Part of a small language model's weights: RMSNorm before each block.
MLP neurons of a small language model. Each row is named by its layer, matrix (down: output weights) and neuron, and shows model dimensions 64-159. Each number is 128 + 32 x the weight over its row's rms, rounded and kept within 0 to 255. A neuron's up and down rows have the sign that makes its largest values positive.
Before each neuron's rows, "fires before" lists the tokens most often just after its 100 highest values on Wikipedia text that the model never trained on.

fires before: " |"
L3.down685 [115 181  71  59 146 106 121 145 103 120 183 198 149 123 137 142 159 192  79 154 122 120 159 114 163 105  89 126 114 136 167  94 139 160  71 128 139 123 114 144 115  94  57 178  73 148  83 141 173 154  98 121 124 115 112  71  94 148  81  88 113 190 100 100 160  87 126 158 142 110 100 105  93  97 148 161 139  59 152 101 116 150 119 137 109 171  51  92 127 132  90  74 113 153 113 117]

fires before: ":"
L8.down728 [129 115 113  95 152 153  93 144 158 118 158 114 129 140 131 108 117 124 116 128 134  48 141 102 116 136 128 181 144 107  96  87  95 142 171 163 219  92 193 126  94 110 141 140 100 174 126 126 110  84 110 123 139 160  68 124 126 141 138  90 101 166 136 123 147  90 175 102 182 124 104 177  86 176 120 140 104 127 123 114 182  74  95 155 123 163 103  51 160 117 104 127 116  98  88 134]

fires before: " ", " March", " November", " August"
L11.down456 [113 100 138 153 179 183 146 107  90 167 162 117 195 103 145 126 206 120  95 145 165 130 132  64 132 154 138 121 144 110 136 117 160 118 101 152 126 165 148 138 155 128 135 172 153 131 120 118 141 102 164 119 166 115 130 114 188 156 141  70 125 100 139 117  83 149  83  89  90 118 157 150 106 158 107 132 114 112  84 100 136 103 109 175 184 132 122 130  54  98 136 109 146  88 150 107]

fires before: "-"
L11.down595 [180 156  40 147 145 138 149 112 138 118 161 164 186 190 152 106 134 127 108  92 123  91 107 146 152 108  88  96 146 157 162 170 123  97 144 102  68 142 139 136 131 102 154 100 132 171 138 106  89 190  80 110 114  97 120 120 138 116  91 170 148 161 145 126 144 130 102 137  99 139 127  60 207 152  61 131 164 131 121 127 139 121 138 124 147 149 128 119 166  93 198 117 144 103 169 171]

fires before: " |", "0", "1"
L11.down686 [114 125 144 140  74 109 169 145 142 127 138 157 134 128  98 144  68  81 146 144 123 168 134 174  89 176 131 120  98 116 120 101 159 135 112 122 158 101  75 110 165  70 103 131  76 105 149 146 204 165  61 127 152 146 111 152 135 160  84 108 162  94 175 110 139  89 107  79 119 158 101 118  92  71 127 109 118 148 120 146  97 107 138 147 104 166 144 157 180 141 103  76  88  77  58  78]

fires before: " ===\n", " ==\n\n", " ==\n", " ===\n\n", ":", " and"
L11.down248 [122 127 141 140 109  96 104 146 101 137 124 132 153 178 116 141 130 138 163 115 147 106  85 121 156 111  93 142 180 161 101   7 164 156 166 181 101 122 187  90 105 143 105 135 146 140 149 135 140 149 103 144 189 131  97 127 174 169 143  75 132 145 156 163  98 132 118 177 107 138 144 133  73 149 121  90 144 103  87 165 138  80 131 141 132 135  83 137  99 136 155 148 123 163 111 154]

fires before: " of", " for", ".", ",", " and", " on"
L11.down331 [135  96 117 127 152 114  94 172 105 126 135  75 173 118 160 107 118 161 100  78 150 118 111 112 148 140 147 126 130  96 117 116 127  99 178 111 169 139  94 178 111 184 119 134 127 145 137 109 194 138 145 114  90 132 112 183 173 129 114  91 126  98 117 137 122 102  80 167 176 110 155 164  77 107 135 126 119 160 163  74 108 160 202 115 104 108 105 130 144 133 162 114 116 138 117 108]

fires before: "|", " |", " |\n", " ", "sc", " in"
L8.down295 [133  55  98 173 139 210 150 102 205 133 103 131 136 129 139 111 161 117 171 128 103 174 113 153 178  99 129 140 149 121  84 114  96 154  92 117 161 179 116 159 114 135  86 157  83 103 141  81  79 116 169 137 137 142 101 140  91 136 122 107 149  72 134 176 160 123 113  98 124  88 131 129 136 129 127 128 143  51  98 165 110 109 125 108 134  31 169 180 100 123 100 129 119 145 117  96]

fires before: " |", "."
L5.down595 [159 122 151 171 133 142 148 123 156 127  97  93 167 114 106 145 133 154  77 151 136  90 133  81 135 167  96 136 126 133 211  71 158 116 155 178 119  86 125 109 128 151 145 170 160 129 140 111 131 110 131 112 144 148 102 152 150  71 141 116 154 135 108 158  96 157 133 111 126 124 188 132 152  72 119  78 151 133 106 170 119 117 171 151  79  89 115 125 149 110 148 118 166 127 140 107]

fires before: " |", " in", "\n"
L2.down755 [167 132 174  99 106 129 146 147 106 191 152  91 100 141  53 129 158  59 164 122 154 136 124 147  99 125 134 123  90 144  91  75 111  53 179  52 122 169  53 113 113 143 115 112 146 110 132 132  80 136  83 188 190 183 143 105 143 143 157 136 135 121 157 112 137 118  99  69 141 105 155 149 165 121 151 107 128 201 123 112 130  91 123 136 162 120 121 199 140  95 144 108  96  99 100  99]

fires before: " |", ",", ".", "6", "0"
L11.down242 [134 111 190 163 100  99 116 114 116 176  45 160 116  71 114 127 106 139 125  88 114 112  88 170  69 145  91 142  90 152 179 100 165 178  76 175  99 172 134 145 166  97  98 143 113  99 180 174 114 114 149 109 129 102 119 141 210  99 120 162  58 103 168 170  72 125 181 118 151  49 161 157 151 184 107 165 126  84  90 200 121 134 104  51 147 143 101 191 156 156 153 108 133  81  61 125]

fires before: " |", "\n", " (", ":"
L11.down577 [164 117 162 164 100 105 117 126  93 173 104  72 129 156 101 204 140 149 142 127  95  68 173 172  98 126 137  88 143 102 102 152  99 175 127 151  98 124 159 127 117 129 103 158 202 103 118 157  81 154 176 130  65 114 127 156 153 123 133 145  97  92 114 156 122 198  93  91 145 132 115 154  97 144  82 131 161 106 116  96  85 132 144 164 139 132 130 140 182 137 127 158 125 111 183  74]

fires before: ",", " ", " August"
L6.down70 [128 131  88 127 141 109 147 168 114 149  91 161 112 119 101 143 124 141 128 128  88  55 135 126 172 128 168 126 111 117 107  82 127 130 117 139 135 190 179 105 157  90 206 143 217 126 105 118 114  97  81 122  80 163 167 188 122 136 143 123 114 117 125  64  90 173 116 152 122 166 192 102 120  88 139  99  59 143 130 144 121 172 151 177 114 137 122 124  98 162 185 133 113  78 128 126]

fires before: " by", " in", " on", " of", ",", " to"
L2.down191 [145  78 162  88 129 102 161 131 131 154  66 102 107 159 120 123 140 169 129 100 125  41 113 155 136  85 114 106 139  74 125 106 114 132  97 101 122 144 160  84  99 155  52  82 130 137 147 114 116 117 166 122 133 137 167  76  90 136 170 124 194 194 112 179 122 136 133 138 157 119 130 163 145 117 116 126 126  99 124 157  87 163 170  41 105 104 103 163 197 104  89 146 168 129 170 131]

fires before: "|", " of", "-", " a", "son"
L3.down278 [131 106 102 172 185 159 116 150 110 136 169  77 141  81 171 173 130 106 129 150 173 184 119 132 128 108  88 137  94 138  96 155 149 123 129  84 126 143 121 107 131 192 107 114 146 138 133 165 130 135 106 133 117 141  89 203 121 188 152 146 111 120 136 115 126 145  92 172  61 130 140  88 145  93 127 190 138  87 116 162 130 131 190  94 126 131 145 133 123 141 167 212 134 131 120 158]

fires before: "|", " by"
L2.down721 [113 123  90 104 154 119 134 101 126 130 146 119 102 113  99 139 141 107 115 162  75 119 166 142  74 121 199 122  97 122 114 128 177 147  86 131 166 166 175  72  84 131 142 153 177 122 128 120 123 183 100 110 167 117 177  95 116 159 132  96 137  96 205 100 115 168 100 163 131 129 146 134 192 114  90 155  92 132 127  98 196 139 130 129 155  85 153  58 103  82 102 152  61 151 149 148]

fires before: " |", " \"", ":", " m"
L11.down625 [104 203 157 144 131 109 145 128 108 128  92 152 144 114 168 197 114  91  90 142 177 114 191 170 110 139  88 175 107 141 173 144 131 100 105 139 134  95 110 173 176 135 149 142 107 138 120 145 152 147  78  73 175  95 133 135 145 123 145 119 133 148 129 142  95 142 174 153 128 120 116 102  90  90 126 110 186 128 185 171 127 129  58 179  55  92  90 132 124 105 163 155  67 103  93 103]

fires before: ".", " |", " Party", "%"
L11.down134 [ 85 106  56 124 152  68 156 157 136 122 106 199 165  94  96 195 137 157 115 117 131  85 118 140 129 145 122 153  48 168 116 174 105 134  93 159 164 171  94 108 175 120 185 115 100 117 132 118 136 152  93 128 183 122  64 102 152 114  89 150  40 114 123 121 102 113 109  98  58 126 137 107 214 122  54 125  91 138  66 121 124 119 129 138  95 134 133 115 166 131 170  97 176 162  65 107]

fires before: " ", ")", " |", "–", ";"
L11.down336 [100 119  72 143 132  84 132 131 135 210 101 176 125 174 126  92 180 113  65 137 179 127 142 122 161 116  95  56 193 159  92 157 119 149 136 103 146 126 166 156 114  81 127  78  91 116  98  93 137 128 142 127 144 222 207  87 139 186  93 110 110 104 133  88 155 130 138 122 135 102 142 131 101 137 111 105 167 133 144  91 105 135 126 142 124 143 154  83 146 148 138 127 145 142 114 137]

fires before: " on", " as", " in", " that", " with", " a"
L9.down162 [135 114 163 141 163 130 134 154 163 127 144 121 120 115 126 179  80 150 159  80 164 107 161 151 175 150 150 117 140 162 140  76 131 129 152  88 166 140 107 136 119 136  58 109 203  64 151 122 159 200  83 115 123 208 125 111  81 144 175 146 155 204  86  64 104 210 105  76 149 114 158 132 125  86 164 149  97 190 125 132  85 169 165 121 133  62 142 121  47  87 158 143 174 118  69  92]

fires before: "-", "|", " /"
L11.down567 [139 136  90 119 131 157 161 109 115 117 148 123  57 109 136 147 127  90 153 101 142 159  98  94 114 134 121 117 143 167  95 169 154  85  54 113  87 170 143 195  87 148 171 193 143  83 117  77 148 139 130 103  78 171 118  86 159 105 148  87 159 148 109 142 112 140 135 134 116 101 124 117 179 133 123 120 136 168 138 155 114 152 128 209  40 168 103 175 117  97  96 135 158 175 110 152]

fires before: " |", ".", "0", "9", "8", "\n"
L2.down657 [154 137 162 157 187 157 148 107 132 133 119 157  54  81 126 133 142 112 119 114  59 112 233 139 142 133  84  81 148 119 127 161 128 155 147 148 192 106 168 122  51 110  75 103 163 164 148 135  74  66 115  94 122 145 165  62 153 126 144  39 130 146 145 159 130 124 139  84 129 176 148 156 126 153  70  94 116 126 161 118  81 154 109 157 131 119 150 152  90 117 173 100 113  58 115  93]

fires before: " |", " ", "|", "^", " |\n"
L9.down118 [124  75 147 121 125 109 131  73  90 136 127 142  89 117 107 126  43 146  76 127 127 179 146 151 145 107 120 127 146 104  61 117 169 147 161 137 141 136 131 140 189 131 134 156  82  97  99 181 155 172 162  78 115 101 203  82 112 107 193  82 167 125 112 107 147  70 156 101 124  87 122 115 132  86 105 138 105 117 157 115  98 162  89  73 128 104 140 141 190  97 145 156 121 140 115 129]

fires before: " |", "°N", "7", ";", "°E", "6"
L4.down211 [157 151 143  90 117 149 153 137  90 123  93 133 136 108  81 168 122 101 151 135 128 147 134 149 156 108 141 169 163 117 128 131 129 162 106 111 149 134  76 115 191 139 132 139 151 109 128  55 174 120 140 128 150  97 181  78 170 143 202 170 146  81 160 147 120 102 160  92 124 105 126 175 111 131  90 147  95 146 127 122 123  62 144 160 127 108  76  84 110 144 147 161 116 150  87 128]

fires before: " |", "%", " m", " |\n"
L5.down26 [ 92 118 103 156 112 192 119  70  75 107 110  86 116 134 108 120 109 108 104 139 112 184 124 151 138  72 115 136 151 134 140 149 132 159 142 156 121 132 157 151  76 130  81 136 161 121  81  64  63  88  26 150 151 101 119 132 148 173  84 100 134 121 152 107 138  90 141 152 110  82  87 176 120 166 118 134 120 113 125 155 158 110 148  74 197 117 127 153 134 124  87 148 130  98 139 124]

fires before: ":", " by"
L11.down457 [150 129 115 134 107 144  65 148 125 158 133  99 155 147 157  85 138 139 133 110  96 112  98 129 168 115 127 122 156  91 117 146 218  88 105  74 106  87 152 164 106 112 169 131 116 130 140 144  81 145 137 176 108 192  65  48  83 132 116 139  95 143 129  90  92 104 135 122  82 160 102  88 104 144 147  98 137  88 130  91 201 124 107 143 139 153 128 103 135 128 133 108 132 194 106 150]

fires before: " "
L11.down101 [ 92 113 133 100 123  76 150 152 122 121 144 131 125 159  99 166  95 133 133 116  69 131 168 105 144 162 102 107 142 102 136 195 149 126 134  55 113 144  99  96 172 108  63 146 120 100  81 149 177 142  84 139  73 138 127 133 151 117 103 145 117 129 142 146 110 167 139 126 139 119 163 123  93  67  95 156 171 189 201 152 157 144 168  76 120 155 132 172 130 150 139 157  97 142 142 164]

fires before: " ", ".", "°N", "°E", " |", " X"
L8.down449 [115 139 110 110 124 130 115 105 116 106 136 183  99  93 122 131 114 127 133 115 112 113 161 114  61 118  78 129 169 160 102 144  67 117  94 105 106  57 109  82  17 125 190 104 150 188 136  96  44 134 100  96 121 143 147 163 138 141 148 141 101  90 183  90 132 143 149 105  96 113 146 116 157 181  75  90  86 174 133 181 132 114  94 147 139 162 170 148 146 154 154 128 141 111 123 146]